Weights of a small transformer language model.
Size: 14 layers, width 224, 7 heads of 32, MLP 896 GELU, vocabulary 8192.
Architecture: LayerNorm before each block, biases, tied embeddings.
Training: a variant of Muon for these matrices, 310M tokens, 5215 steps.
MLP neurons of a small language model. Each row is named by its layer, matrix (up: input weights) and neuron, and shows model dimensions 64-159. Each number is 500 + 50 x the weight over its row's rms, rounded and kept within 0 to 999. Numbers have three digits each.
After each neuron's rows, "fires after" lists the tokens most often just before its 100 highest values on Wikipedia text that the model never trained on. A number after a token or word is its count.

L10.up709:523551444549483522448536494585496503422492513418417533519466545560434519604460536510503455497500489494391506566453481572515532578416475517458502496447377458506572484556453498491531454474553596507529492501505499469498570485504514452585380559565386569505513418530458561559504502584463508471
fires after: " |" 61, "-" 4, " October" 4, " December" 4, " /" 4

L6.up230:472540498526540440546472495502483580435486560509435431460487540646523465520464450522498488451451484457562587404550439500481503404594547471603461575511541540452528536529605514507421478490434456476506541513492451502489528485569541474452560564494519458555536491501485457553525578529475508530
fires after: " " 35, ":" 12, " R" 5, " L" 5, " c" 4

L11.up508:534519562592490541454496566504460465509456510472423598443463434366422522476567565478479522416544525428453497520499517506441542466449573460575529516572476435546579545564500615387536507509491511529527510516553538512575505478497544525458479499485429518490507707426470504554459530464493517546
fires after: " " 65, " (" 5, " |" 5, "1" 4

L2.up853:415399495544499543483415481466502520504571537571500402500559467486578498466516554492532503534503503414478557633587526430584530454571567541527444488501465466416457444483485498460626368440460563495505468478394446457503436548498554443485515451507524488545521491507518504469575566516535502483
fires after: " " 64, " re" 10, " the" 5, "s" 5

L4.up820:561539529445611487539542457543475452539596518511431454526527568577559483444471484450450596479487503464407438588568513519552552485508513473563517574474396534468490531510486514521491488382428451366437470599514484506433527550466497501484515511447461528533454541471471454580576534488414524454
fires after: "'" 37, " Syria" 11, "Croatia" 4, "Azerbaijan" 4

L2.up661:456452461464503458541464477446427569590441445457520428510494612538471537531523511514563576463495554516489459451630476538405586456563511525486519457457467501516492403607589562463436490429525510481529587479474551548544460502481432488533561421481442436521533568548475441609452445511496527431
fires after: " " 33, "ed" 8, " I" 7, " J" 6, " Lu" 4, " f" 4

L4.up101:443501527501554505521519450434533471488436542607539544519319605463520541533530520537428456527461533488489578510535485476529505528565448531441555451435493468630505569472477512524557489429520451548449418515541442529476478510523623467375566540466478496516449423489519551454457464577525520565
fires after: "s" 24, " S" 10, "S" 8, "is" 6, " L" 5

L6.up818:560503541505410413491473504485524497554484499464418526455531497543422403467543543381444490546494476547465542467502549511482421444506575495594540539455417516603496531484577441473477547484510599509491357505438459473539404473527540485423456550425535513565495553506438523493426486474543460572
fires after: " " 35, " a" 14, " |" 6, "1" 5, " (" 4

L7.up343:532495389482440504469480494540427524503443537471549509533526572588529500478551583406583501521538433374434456490448524486504568341411532473500437538381439471517568509537517581515428513481446501458538512531425562449522520500502498551531431491472453486493471560509531535452496568500445480509
fires after: " in" 23, " for" 16, " with" 10, "\n" 7, " by" 5

L6.up316:530487452522480494552402515499439512553456463520489567428469515512432402535511501478438529432560546482536514596463506476467603526553545547521499504505493512483486475556399418481615449474466472484553546477419450509470456554452593461472448467527545363518475563451564521474555582537577473518
fires after: " " 42, "-" 8, " re" 7, "'" 4

L2.up733:442506544504454516501369525523495481413486513516473439531496512525525571500571579483587486526511535446468470590591466559366503537522497574455552619510541507571490602554558459506543498447466523505369544474501570502539496504537570550550510505478487461422476449397551567443517569626438529497
fires after: "9" 16, "6" 14, "8" 13, "0" 12

L6.up544:539426494488443569493448535468522393560614497497452430485463560526538483527559513462469509586485539534448489548431483514491523471484494496510516564461469515546512555524475485524543484520547342469560524428384448445581460462559479468533537494513537502542575458458440509588511500488578500442
fires after: " " 60, " re" 7, " active" 4

L2.up421:493575488500491427470488475473600494447507546518503348492533541412410469485537426458458466516491496558535524568513494535497466506486541465535528455344492524442557470475561488550438528483512479454470433511572572595503408450487572450508533476506475434532536443492564421469460481590548460464
fires after: " A" 14, " E" 11, " W" 11, " F" 9, " S" 7, "F" 5

L4.up68:536593501521607475476473540401520432521461535534466444555464542503467554575489587494452526454562541509479485476482474533474471480554463459473537537533549451409446609511448483561488441592447518612519556494439449440525554513529578526460489500526516529486521490519524475456530503515533530481
fires after: "\n" 42, "==" 16, " Preced" 4, " " 4

L11.up454:426495513508541537515639584576472515441575558556454428509520455474476567476507499496613523523543551459466528536397461529495540435516514527468418504511526473483399459587532532537545486571587496473479466440583479499515452378431495522559359424571487485372539439471455554579610528564520444531
fires after: "-" 19, "2" 16, "|" 15, "," 9, " |" 9, " to" 9

L2.up72:529555505418575508552455446526507473463529511469572540517551498471529486583487459475561465540504447471499494565552457502508589428533562445517501532428507496422460455468538443491534430476505469512500519499480555524653457521492570440572482512480489468525444538466542526511514522463500439478
fires after: " " 53, " \"" 18, " (" 7

L6.up521:441504478490537528514507421574436537478493521571464559364564477587519452489493485575545507484412506455485499562490490477483411518421483470520636449479427525494506445491478536548449486607493432515519552519461540627514536530471501419506657468544481593527502523396526459424495504489504435476
fires after: " " 33, "or" 6, " Al" 6, "ar" 5, " for" 5

L6.up715:462450606503581564542482434546547535537452470480528490396480617521551417497488488497530577513507500465583452453600606417467497412488485513488487590523532582452495429464496434526490540397525553470506514475504589485495557479469592604460522541488484396536462568472406513564519533500537495551
fires after: " " 33, "s" 17, " out" 4, " S" 4

L2.up449:539437581467411563481466520517562605444410480525422479475474535561403507479447438545500452543422470502579557508525507552524460547553629550461481475466502462476595500537438522433527507486485509531440505472574562495588503534507515475452535505568487494530499509522543477542501537544538406504
fires after: " " 67, " (" 6, " un" 5, "-" 4

L11.up447:456551473506471475551457443472520476488459396479475478568480535482497516533427522495414441442485496456532446541394558408525358531476479510545573555415510520510541508451541543598515548563471499497506398638508529533544556487535493516507481577511470485568454556515468493459560585507516471542
fires after: " " 44, "–" 8, "1" 6

L6.up329:515421534477494340456512492600506527497441567433520558407557418555455459491500436439428575579503607500477551585370453561502419493459553407484501484391465406420468492552491467515491504469484418449457433493516575535566401496509548504404560471500481536483552473477502468489447498562532503565
fires after: "s" 25, "," 15, " " 5, " (" 4, " A" 4, " a" 4

L2.up100:499452493559598582508517541490559457538516532513508493538465523532506474506429535454480561560496528427559489547546420583363419579581486517500476437527551498465517522606431480453501535541445489439483486515461509448520588537426495528634477571496438523495500572534513447448551477578589502503
fires after: " " 48, "\n" 14, " (" 9, "-" 5, " Sc" 4, " \"" 4

L4.up695:514576416510438459483516539440463451462539543449495546407597471469511428470504469443505530493459593581486387413618477611498559405575449587507496480581500519501497495460415615587480555508494497496472572426439476466489574589447497496600459550486582469487552431444508531448461589463539447517
fires after: "1" 45, "vi" 10, " Wall" 6, "on" 4

L7.up685:524557617392519466540455523429528540551550537516561432435474480553451417524506535498556595595489503547487579513469520488630443495549518472502573500579562533464462468517440522479445461521425540536480452517585453493472532529462525538462444538467490539504561452445468425500447472527448487453
fires after: "0" 30, "2" 14, "1" 12, "6" 11, "5" 8, "4" 7

L11.up191:489514471492445451546458563424462488524499436498435466516554502437457544552499522429519515469475521461498529484462540474454524519531471527370466582543497507542477551561457574595495485501522435603493509435397493502450492447431498486470432443584514540487564467551472455556553582524562490524
fires after: "9" 22, "0" 19, "O" 7, "8" 6, "6" 4

L2.up650:384410530487576493543421428522584443503499463440520478497545533480522496383467461497553543490511460504531473488537548546536516417536559497544396542457535570422435535603537477467528606472421498463551585492416452496521555543547485450416502456500448403470374499577550587447524494485461396473
fires after: " " 62, "-" 8, "/" 6, " (" 4

L2.up177:531433450415491470482586512552543487458572460539430458528558459521474513539466443403548545509516454522548449559510518519510466503579592474556463505448494502491467519538514555478539479506502438514509530569532546521469470589505532594472545505520574534527498431442418508422453507451552513472
fires after: " (" 25, " I" 14, " a" 11, " one" 6, " A" 5, " he" 4

L11.up149:529530518378484529506342427495460505481505535549515546593500508546438474459584537508491464452538474534521469524610469444588447415517473558439488521479482483472494532419416557531494390419487410495530495549549535475421483449530582458513497528543516484473494440594482477470499461411512518487
fires after: " " 32, "0" 14, "9" 12, " |" 9, " U" 5, "|" 5

L10.up710:627534449460418436458487533483416506492511647607516446576535498557504457544563477452499546457560498463443512571455493400557525490461446513503455552568361563548424483442579482495493527480463429563492532438493504467432507576494540505513543518587508395451458428500504507455446580532479547471
fires after: " a" 17, " the" 14, ")," 6, "ro" 5, " World" 4, " National" 4

L4.up645:434469570467447460419547552562564560466511490491457566413578387490532681556552507585512544489461523464541514431430432464559494592460494469530451452430510532490551503485471530639575447518464449484479544542481519480450524522555499460476560439558502529512570438442534455551471556450568488515
fires after: "s" 28, " ex" 11, " S" 9, "S" 8, "es" 5, " " 4

L11.up825:497560547537503463437521503461509438437436468538509525491518451516409496493479493536518447516607471495353580470546450496450597486475528539441538555537434627520614679519575537429489477523443495514451434510476502509431402523498501515437559436525468525537553572496477508559561507473485502482
fires after: " |" 53, "5" 5, "0" 4

L2.up606:507433514460415553569543490463590480537525504493549569501476542545485567474586503460537458431507423469498509591516535468498562573539570557492516587457450482440536440535425486471385458596502534547473557532485486545473504418567444519451516521505519468451505455476517519545516532577398461513
fires after: " \"" 22, " (" 13, "-" 11, "'" 8, " un" 7, " pro" 4

L11.up326:442455550565487504403491546481572553504455373509469537496458475603515467495436467576524454538438503547503519460437522474517449515537522520531623510433497537455414487502501487422449486480594451575562525428559513552510543555521448462445535567540465534534495543553491473513374573457489508552
fires after: " " 39, "." 9, " |" 9, "3" 6, " (" 5, "0" 4

L6.up154:501555429429496630495509546512517480602526571542468490539591496517517468505545502498413499407452556529385629565493452448471514458510478514488461486616509484498493442496523483471405511446437610531535492441452445442489457459455425592447535465515468497516517511425437513520499497544483520459
fires after: " the" 34, " a" 15, "s" 8, " his" 5, " an" 4

L2.up157:484462550516491558542416494446590478507527596440526484495526517523560516431517537543549512585524574502538516549519468508412471537438482520409550498464529512491471565476561552498584482454473364537555522496485537484459550504554500462448518483470457515520523520550453523504487503502571464435
fires after: " " 37, " re" 18, " (" 7, " S" 5, "s" 4

L7.up729:523436571591501471421499581485414459509517507465562455505529495515458548526593573524560497481511480431473539559484468530488460432566484530548490563556543577563556565543546390510423461539613472556457344465446432567522427460473498485420488554543383363442426442501571475511477492477468427567
fires after: " |" 34, "-" 17, "|" 8

L10.up249:457424505524451440531481483558399568407513531487439492530565558589539549608522497606588515503485423370512441466424472469507437453572530532607524446489528547439510527511503571492652529551574473425577459426480518502527404450505509539494524592492526443463444515520582502495516472552529442535
fires after: " " 42, "|" 14, " |" 5

L6.up75:519495457511450484482404418543487579472536502443485405515478528485536462607550498532457418537412414417512475598523540480528400596578454461468599536419500535622525530542494521610494573497462494524400480513471409484497554476486573436480503457471601551524511482550547456473582489527536568544
fires after: " " 44, "8" 13, " War" 6, "2" 5, ":" 4

L2.up434:528419511511541462534424459554551553399496518459569413477378614460411568548566426455471427471461524557543570479493545421549472500488549511563569527508469450477521515568604447494499448383541510577473528478495566505469517533540622403508578455608537495454436535572556450473428499443582442511
fires after: " " 49, " W" 10, "-" 5, " G" 4, " The" 4

L6.up261:436486436516554413460526416438483446470460429548473369407498451524535521609400554518539563454572486572535556506514562496502440542533430516549481561535470444527511460446544530552440437573459472452450537456558518444510433456413482578560512517523477552513536466508509450582579445453513595541
fires after: "9" 38, " " 17, " Al" 12, "\n" 11, "8" 7

L10.up342:549398560496486496528331451479514492558545540465585514504555497494464471547478477456405439574481460564562460485512502499568535459509439493571457547471584498507419580556495446414471490464544459529573459575458510475569508584549527448510456535511480448447495591544499447517426489463461498491
fires after: " |" 34, "|" 15, ";" 11, "6" 5, "8" 4

L2.up531:492432495470504451525482541537438495574635523462419530523497527517456412517468513468430528478539544496573655454479506422432508470513535537540599458523549531411506459428479498494578580475464602595471466500492520522513535460510509619406520587437519459628453546437455470510404560383527441496
fires after: " " 59, " (" 19, " the" 8, " M" 4

L6.up708:447532395485543478513496534540535486492450487420428475519466465468388528490518541503506544449455533529530508491525510492445563437527462395480514548491519516512455387541550466435482412424540587586447455457526527439518499525469535571390452515494462588563564499433486528531435465528536562553
fires after: " an" 39, " the" 10, " re" 7, " An" 4, "0" 4

L11.up867:629521539532505513550512460399462531568514483516533459472496553483527447478559487415593531502526520556571495468523520507591533508443505498494597424539395384419465510536514464498469404469462514507446428507524532494476549435485495483515447503564458473501558543405522494548451556535522454513
fires after: "0" 17, "," 16, "7" 11, "4" 8, "9" 8, "-" 7

L3.up39:519501579545541530461582602532480495515448505479545518500341491506519662517562507470534523505476514412485499516531456559494445474474598527554523516502467448524544479489541503577454357502530479545530455554530458512532507529464486572450459487437515500501474427506445449584470460415539460494
fires after: "\n" 20, "|" 13, "-" 8, "===" 6, " |" 6, "C" 4

L4.up1:579552461531479574466567497549569504477485595546510541565510477531512551487475518420518484516541548513494501521457521482503384498420533563438460544423482449507390522433484509467464441385492510420490516453460506590532413446550560465521536394482450539467428485529470427546565426544566494469
fires after: " " 50, "-" 9, "s" 5, "C" 4

L3.up135:402482434500496511438531453528491593498444559504497460518507580544507455611480526457476593564524522398550527556458452571453465489462496434493464512501457448542467541511467506519551470418540412432450450489522471537535492511493439444542430551451520458560481547549489551617598477559503518489
fires after: "-" 15, " re" 12, " (" 10, " \"" 9, " co" 9, " de" 9

L4.up133:523460560497516413401422511601541529510517574519543448503514558491518548547476616526534492452523547542484461526506527481582450487423401532498477446441488514468447468432518515486540485495506498644449513452542534544567502449481498498441531486517522553510528484539519418610479442471520490419
fires after: " " 39, "2" 16, "1" 11, "4" 8, " In" 4, "7" 4

L3.up554:577457510510527527496467554457424434514454499480517571448501525486557491467509453529520513511470511607581507417582522519533486504514404566517568454483565528547499484477513588465475536467427475475393528461430431521457479545624480426588584555552564466462494484472481464538443442500482511450
fires after: "2" 33, "1" 29, "3" 8, "4" 8, "0" 8

L2.up67:544482544555552538512615472483468505514486547432440431525549548430547569503516554482452485381572529456476433449431469486419524502492424501479493488410560469505466534428466493526560488601520597519497534486466518504498489551545486479516515474485546589573670588504475428454511441525540472436
fires after: "-" 28, "\n" 23, " " 17, "E" 10

L10.up159:453485480566541506505474476524542449540538462454530508488540459587434548588455494587522581565479515513441453528489443536614476424514586422523524513443489483528446457563478507548524535416519433438532486474414544463490514574519590500375405553537453557514450450555517524555475589479514513607
fires after: " " 71, " (" 13, "-" 6, "–" 4

L11.up479:389551529440502468404509522613466461480441474521439467494619428536442446485577501476641434473461572569479437504494496576529530475584511590499565558576581493527527494428488563443469484534442508587506581548467537559472576432585459544506582496552446547458437559474506451527489520461489528392
fires after: " " 44, "2" 24, "1" 11, "3" 4

L2.up495:528395483382457521547483487531574580501444485504513467517431465562517464598534509495511513568437477454462465547468560589503558546504574437557496569408469455525499524492515491421469389520530457466485567502450515456497469404513562461507488525482490402569385579499458539516560510448389511528
fires after: "\n" 59, " \"" 28, " (" 6

L2.up228:496578520439476547463467459489462513536559581448515477567478522551541469550487535493503541430443630568552643480557512568411454500473555496505422532542514477561586555528535539469572485451536494460461556498436436591484522552527427479482379539533452509424460518451465416509484423567564430453
fires after: " " 43, "-" 14, " \"" 14, " En" 4, " (" 4, " re" 4

L3.up351:471407516521479577484506472481445490501428315509576552536456444408457413529541491452544573539482457515408517489529412480527436525555488460500543399523495553499568496435445517538499404504546532451503487469509460566498526506541567525463575486493563506507546480517485411522487526533494505481
fires after: "s" 17, " E" 12, "S" 8, " S" 7, "es" 6, " J" 5

L4.up267:503500537563517545500552386367547492566517666542429449505476508530472398454510446430416588466450487529538536490448518563479480455488483463547475471433547499518462475535463468501433478472479392567504426597404483534464445429524542567418490460481458534533491526463436558472448469507490460458
fires after: " C" 11, " A" 10, " M" 8, " E" 8, " G" 7, " H" 6

L4.up241:580540454549456518414461473463500463590554568569463607484512515468518569462549513488566586519513396555483548452459439385570500602483503502543461525483532400506503458426430479448487435527502475458486586481518608527559421483520427558471507506468481515469452531474546489524541437506447537410
fires after: "'" 41, " age" 8, " (" 8, " series" 6, " \"" 4, "’" 4

L3.up804:546491438444574540495374531465471439614498578476476491462484493487507517381577507466523554534480473488480589468551472503534526427553492522400444482548452534556385479505522493455511451389375539454559491493493461516460501449561464518513447603476536504459492447497518446582514470499557527506
fires after: " as" 36, " the" 15, " de" 7, " re" 6, " As" 5, "s" 4

L2.up848:402452541463582579588460492466457572557487575536529493483503460522519540516437506445525501414547491567462545445523411434438488465580553484493619466538433480518622530508588500531535524510544463571428590548499506433574506474518440441548594459564545508454461404458525485416491490462490432484
fires after: " " 66, " (" 10

L4.up322:476411528428533540561442523421367511556510478573447539557517499529502537525508481536546556477544516496481462624614532459604465515492484479518537473482519418581599501422597540547480528532477458513450491469483454593585356468490440491454577407388542531557420439461464435551587438498434553570
fires after: "," 42, " (" 11, " |" 6, " " 4

L2.up322:461449436538444527554425458558421506430537542595529443493451501528515457523443503516491561458500598491541507587507541558506444515512535452489523549504406480489438451512510515562599502496523562422449550515435462462484623492559510524449479537569455572467453505440569451531431514560479416490
fires after: " re" 31, " " 17, " (" 16, " pre" 5, " \"" 4

L6.up836:520567433426471522442405477541439563487501474488498465502463467499441543507575601517542549510446484599576497477469437501444506438530548502485554520509475540595536539489522599471514395516484552478521445544511452511503463507481534466539468447439528449548526578513545480465495570537500484482
fires after: " in" 29, "In" 9, " for" 7, " In" 6, " " 5, " |" 5

L3.up512:485607523502547478463456569589527534519599510413586528496461466530500485545525462436497547485471487470528508520494469479512440472563500571514505474476422488379541494433581460556558420413471532526553495489542520496517540439537662496440472455459536531615499440518416488480464448501452475552
fires after: "S" 17, "s" 15, " a" 13, "A" 10, " A" 7, " S" 7

L2.up438:476495549483514618477472479452588533481607529464537554497473515523442519494540562470504528513485558523477556504557506376512449557380549457404482480517468540471512424487449475504472469533487521486530546572583497549434395559489465473372429560504562540405414568529550464516481535586467542485
fires after: " \"" 18, " (" 18, " un" 13, " " 5, " The" 4, "'" 4

L6.up378:425459544456544507436461488512542505576492474441485468481515452500501472512482446432480449505477517559477503471402481499492492460562497456471476468527408501476458526585471428529430395640428511546507469441561495515570518576528512639510526528525480515483355500586520408499492450608625468508
fires after: "-" 26, " de" 10, " " 10, " re" 8, " \"" 5, " (" 4

L6.up517:494456518475568498468489471506422526455545555482510526425522506476594540538487454493426554562409486350539523537539581433489495598526439503538411530542508563526496513507529559565560501478506445436459507470499446503508517483478410473509535458548462500508410352515443409446590516392524462571
fires after: " on" 35, " " 13, "2" 10, "born" 6, "1" 6

L4.up886:496503563546435455434437564526497474477515474480468461557515409473530516562498517400582481482526509537526502488448480528463509512568538544504481583414451497610587532418545498541482547575556553526399525437453471476423542403399491569525499549596438510545434523452518442459494463527436514424
fires after: "\n" 26, "1" 15, "8" 13, "2" 5, "6" 5, "0" 5

L7.up424:512532470415447426458539543504500504459575404509496511453511532566529436535561511520392545517576564476512439550548447520501456483528553502517679540544523501508569548539471379483463494509499521517534470458501465578557391451548585448507488498516420455522501566512532532499465367403506457543
fires after: " |" 43, " " 11, "|" 5, " score" 4, " No" 4

L6.up633:490530456475524500471497573470543504513452604485510583499483524544494531478480463536525570423542539486579436431542431572551483527452515488449473418509462559597534454469525437540464396470643508444549488499541438431513488546555430441505553485477491522492505573522547536510484499516489513547
fires after: " was" 15, "0" 13, "\n" 8, " is" 8, ")" 7, " are" 7

L6.up765:396489497473499513449503546492477565519468600535475464500584421534487513547525505484547588518492412519491460599514472475509498544437473539428488538530408574454458428477420518518507334600480475561570596527430468470524475525516471477587468494594491434497455466617530510477480500498482402532
fires after: "\n" 26, "|" 11, "|---|" 10, "|---|---|" 7, " age" 5, " " 4

L7.up799:517432483451509520518548497462454505476534481483499527548615593492436525540492523608615512561533517451523452488348465581485503511458530537510518496556523509503475506586531523514475425502452508495619541493485434395499497452486576485432493467417544515418436466404475409551599614461428389435
fires after: "2" 57, "," 10, " November" 6, " October" 4, " March" 4

L10.up379:453551548515530453401522468609424565541504410505402475481519487456404495486445464529469433538516548428490529534503481569496432517565487599535420574540512456464498421475529491509525516514497468537495496508490429511546613467507487448606461532480478528559489447518512436550585522424422527439
fires after: "2" 72, "0" 8, " " 6

L4.up492:494464519455493544544497447497491471498429561476453586437501474474565542494415443451577525453527525361551505503530467461519517517399523545473492523496412480586448499441545550569492552383534471433592434499454535503446570527518492485507445627557514541503500434427491447490505383473588515456
fires after: "1" 26, " En" 19, "0" 9, "w" 6, "2" 5

L10.up495:452418445459535438474543413483453514541561537607465499505465493545432535493506553440422434506505532531464478592488440534494481471531490544574541586559409496421523420479362581491722527539514533511539528483455549533450576519549565500546481463522490541521520561448506560525532501500548405448
fires after: " " 80, " |" 5, "1" 4

L2.up474:554547479480628476632469520569412588481530455490472479434602500587613471594401455504536569453462474559421549516567471483474421518476507429474533529525417547522444523567497527562352466496458532519506554584472526456532573505478515499482519519425518415436468503523481432473511409575461517422
fires after: " " 91, " (" 4

L2.up627:511425522489509581558471480431430546464552458444506454439490475539533467494489413486477556559452524478489540491540521484389535507504481505453534430575437458493466366459494518470495452435475540526448445534498399476501502434570515528556492556520526473537516593483424576612578535470498427518
fires after: " the" 20, " re" 19, " " 19, " con" 14, " W" 4

L4.up272:580561550493516463493494522523488557443467527557528394515544540529523517463494495501505505556516510505464568533472442484515385418409563501413548518434601578419457462499551531479423458568488524403473450471354584642508429593498524467547531556494459430532512506543555455482528483534473515380
fires after: " " 47, "y" 4, " D" 4

L4.up830:517440533590433526440422427503572477504494495478485407450522466548509496483477396551535483507458474536454575439484408483537433409540439578513420449507581493441399514471590498512549479485454556516558454517532470571577419485529472589476554530541517515525645518541490420510463456510533451503
fires after: " " 39, " Je" 7, " Sc" 5, " de" 5, " Gro" 4, " St" 4

L6.up548:490482538533450498474579488485438582449559457515451541535546557480421462493470474578493504584520539413556545556514419543424522531509503469506471466643499595531548532513514428562490490485444444496498545484463413443552456485498411462548524455527482562575502470460454492542435470435395531487
fires after: " |" 31, "," 8, "3" 7, " was" 7, ";" 5

L3.up32:450438527457632383408467493560442527494490447575447587498534494449524445487543563485503544511459498439462440426518479425533504418501508572444523476451541415512543489465509504540477484478537483471516450462548540568492508542535595369451579468479554512458458494482519529421503629593507563466
fires after: "s" 21, "S" 10, " Em" 9, " S" 6, " J" 4

L3.up326:430532462471490552450415557421484506504496471513497599498437563484474533508482621520430515490556524548505532567497418517572514487436500468526521526496545535508630486519497368421492466560516610537524523439493463405545497601507531462509456519581509458404511606566465481518503425432379509509
fires after: "\n" 30, " |" 13, "-" 11, " Up" 8, " (" 5

L4.up356:524494569545495550463509502503514488531567599598428496487393492572500585448489565551444548453440496503512498543513513474501481478576444542489505480566455480490502466441516601400513494530457445479540501447478532432505534491558516564407581517580527511541452480464411504463608566538560458433
fires after: " " 90, "." 5

L10.up816:486499587539449479456375441524528572437406491630439490513413555479388594470428526503499509545484472426534458512569436615498551445510512519434502471538425546533556573489486437480478394482489531504538425507518478531522490551494441483492443498461502487477591505560572494539553426501373539487
fires after: " |" 77, "0" 6

L11.up651:566504414491395443472514425447512391612520501479551511466491468439483493553400462442420462547480437481543448496475507502591427484514449483487538541421557435510449486390564464508566394509485473482461449448458482509529529516494510547499524500528402469448598541492475442518485500574499459483
fires after: "0" 29, "|" 21, "1" 13, " " 11, " |" 8, "9" 8

L2.up231:465531478358505560614504550516449419494533495494432539414435452502493460464483571434520555475504529424495551530457514402470364543526487484481555381447440470483464503395597543439470534535525463555413387568440469537521531507608538443540558486535581539581433415454476527540581481598530421477
fires after: " " 57, "N" 6, " for" 5, " (" 4

L2.up37:462469509467523513526544439585472483486486520441467409414486507576473515411559504426510514461481580506459515480504574523514486523551409499568518523427576583437518465518545481436527515477480451513544458486443494432478489560456544443470536555503627462495485474408493476473364394545513522510
fires after: " " 72, "-" 14, "\n" 6, " (" 4

L2.up17:499545532466519521458508438573457447502482538410544569521612460450601498539419447545529485450411433478494575525450495472523471477636527468502575516445432457474482556487457450556435488558510435573524532514423465546531479513601444527494613416465532587464387558496450448493516453531585470561
fires after: " " 38, " F" 14, " (" 4, " c" 4

L11.up328:422520526540563463405477530638439411484568501526503560532484438555476526398507579481519437508481477491457538529531560561501456470427483495563534506534468478484516521507532535626428416483515573441541477549555616476464479514458586477489410406536397516495447490482451622531483510529441497485
fires after: " |" 50, "," 26, " " 6

L4.up568:455483511455463519452453510484451505471541458464615546522526484436580462465471510460468503445411479488486486440531503583533415548525511532522487428499515608394537514456417509606562528507494551460484469516383505521547493456567494516442549452460424418524427418551508526572540465604466513524
fires after: "s" 21, " University" 18, "-" 10, "S" 7, " S" 7

L2.up461:521424511516520489472506554503441569458419529468399430460486482414523526564463518430527561468465471466510403496608478434506502501580461472512547552558559483467488471515423516541572508586531451432472544559543560510447496500514434457458554633529549467487586534526486552539483488526409512520
fires after: "\n" 97

L10.up80:520535578508508567491440460518451485526595481511453518497498607516483518484502436517428437464427447444512434546492520500524390431520535501470470463631546520537458538574506507502489407478527604575478528508524536438514478557498600515439481537575512498396492560588560557462467503550522488523
fires after: "9" 25, "0" 18, " " 13, " |" 8, "|" 8, "8" 5

L6.up115:550453453420490526506444465676459553497504516527539437456516436441401481435485465525533532412462563491470482465496540553547408485552450543501466505494542530454531548528526523499542454372495467542444560466496437490547527448515506378467524389535511496497434499517430537527527469433508440443
fires after: " " 46, "–" 14

L2.up36:480635520482472457519484472485483492600512493492411420566477529564537512519444502446475467414486475477521452547503536496485463513487588482498525473471527506477390506496647435558495531502438554484356455547532571450508478501635469507478580549422491554498444486413474539521447624502482468472
fires after: " " 52, " (" 5, "7" 4

L7.up220:462483389490523498514548527460499536543421570420513483500570527563592479456489455531515531589569428474526559464425466476508470553545502567486506482571583552579406468592588500487616527487451457448512562521439504439511601499546431467574520553534428500561463488515408455495408454471492527414
fires after: "2" 29, "3" 15, "4" 8, "8" 7, "7" 6

L6.up660:540550585476506515492519400505540437526494472473481452454495526455420479445504388487564523522520486481517557490510485427498412480486467495554501597448532590472577530446498493563441417520445565466572474455476547514471378601530526552473499445415455558524484545519490509542528487455587443457
fires after: " " 57, " St" 9, " L" 6, " S" 5

L3.up744:489429513429552479406458584470500510534470507515516493518459391563518522484524536522460531521589587595538480551460474385514451462526481454408491440554477452572484445473548515491491487496511559500543537456491450445383539602513397468353431577561491484523485434472514486456514603460525423503
fires after: " the" 33, " as" 16, " The" 11, " was" 10, " a" 4

L2.up670:434451454410542540451516536466510524519495463416460458513404445545428479565530535509478605512519484530496438519559550511458484500473472489490500497465537463472441437514435438534408490556455476534487532523508627427562586587556492397395510542590436472436505463527572527578493547458475521504
fires after: "\n" 95, " at" 4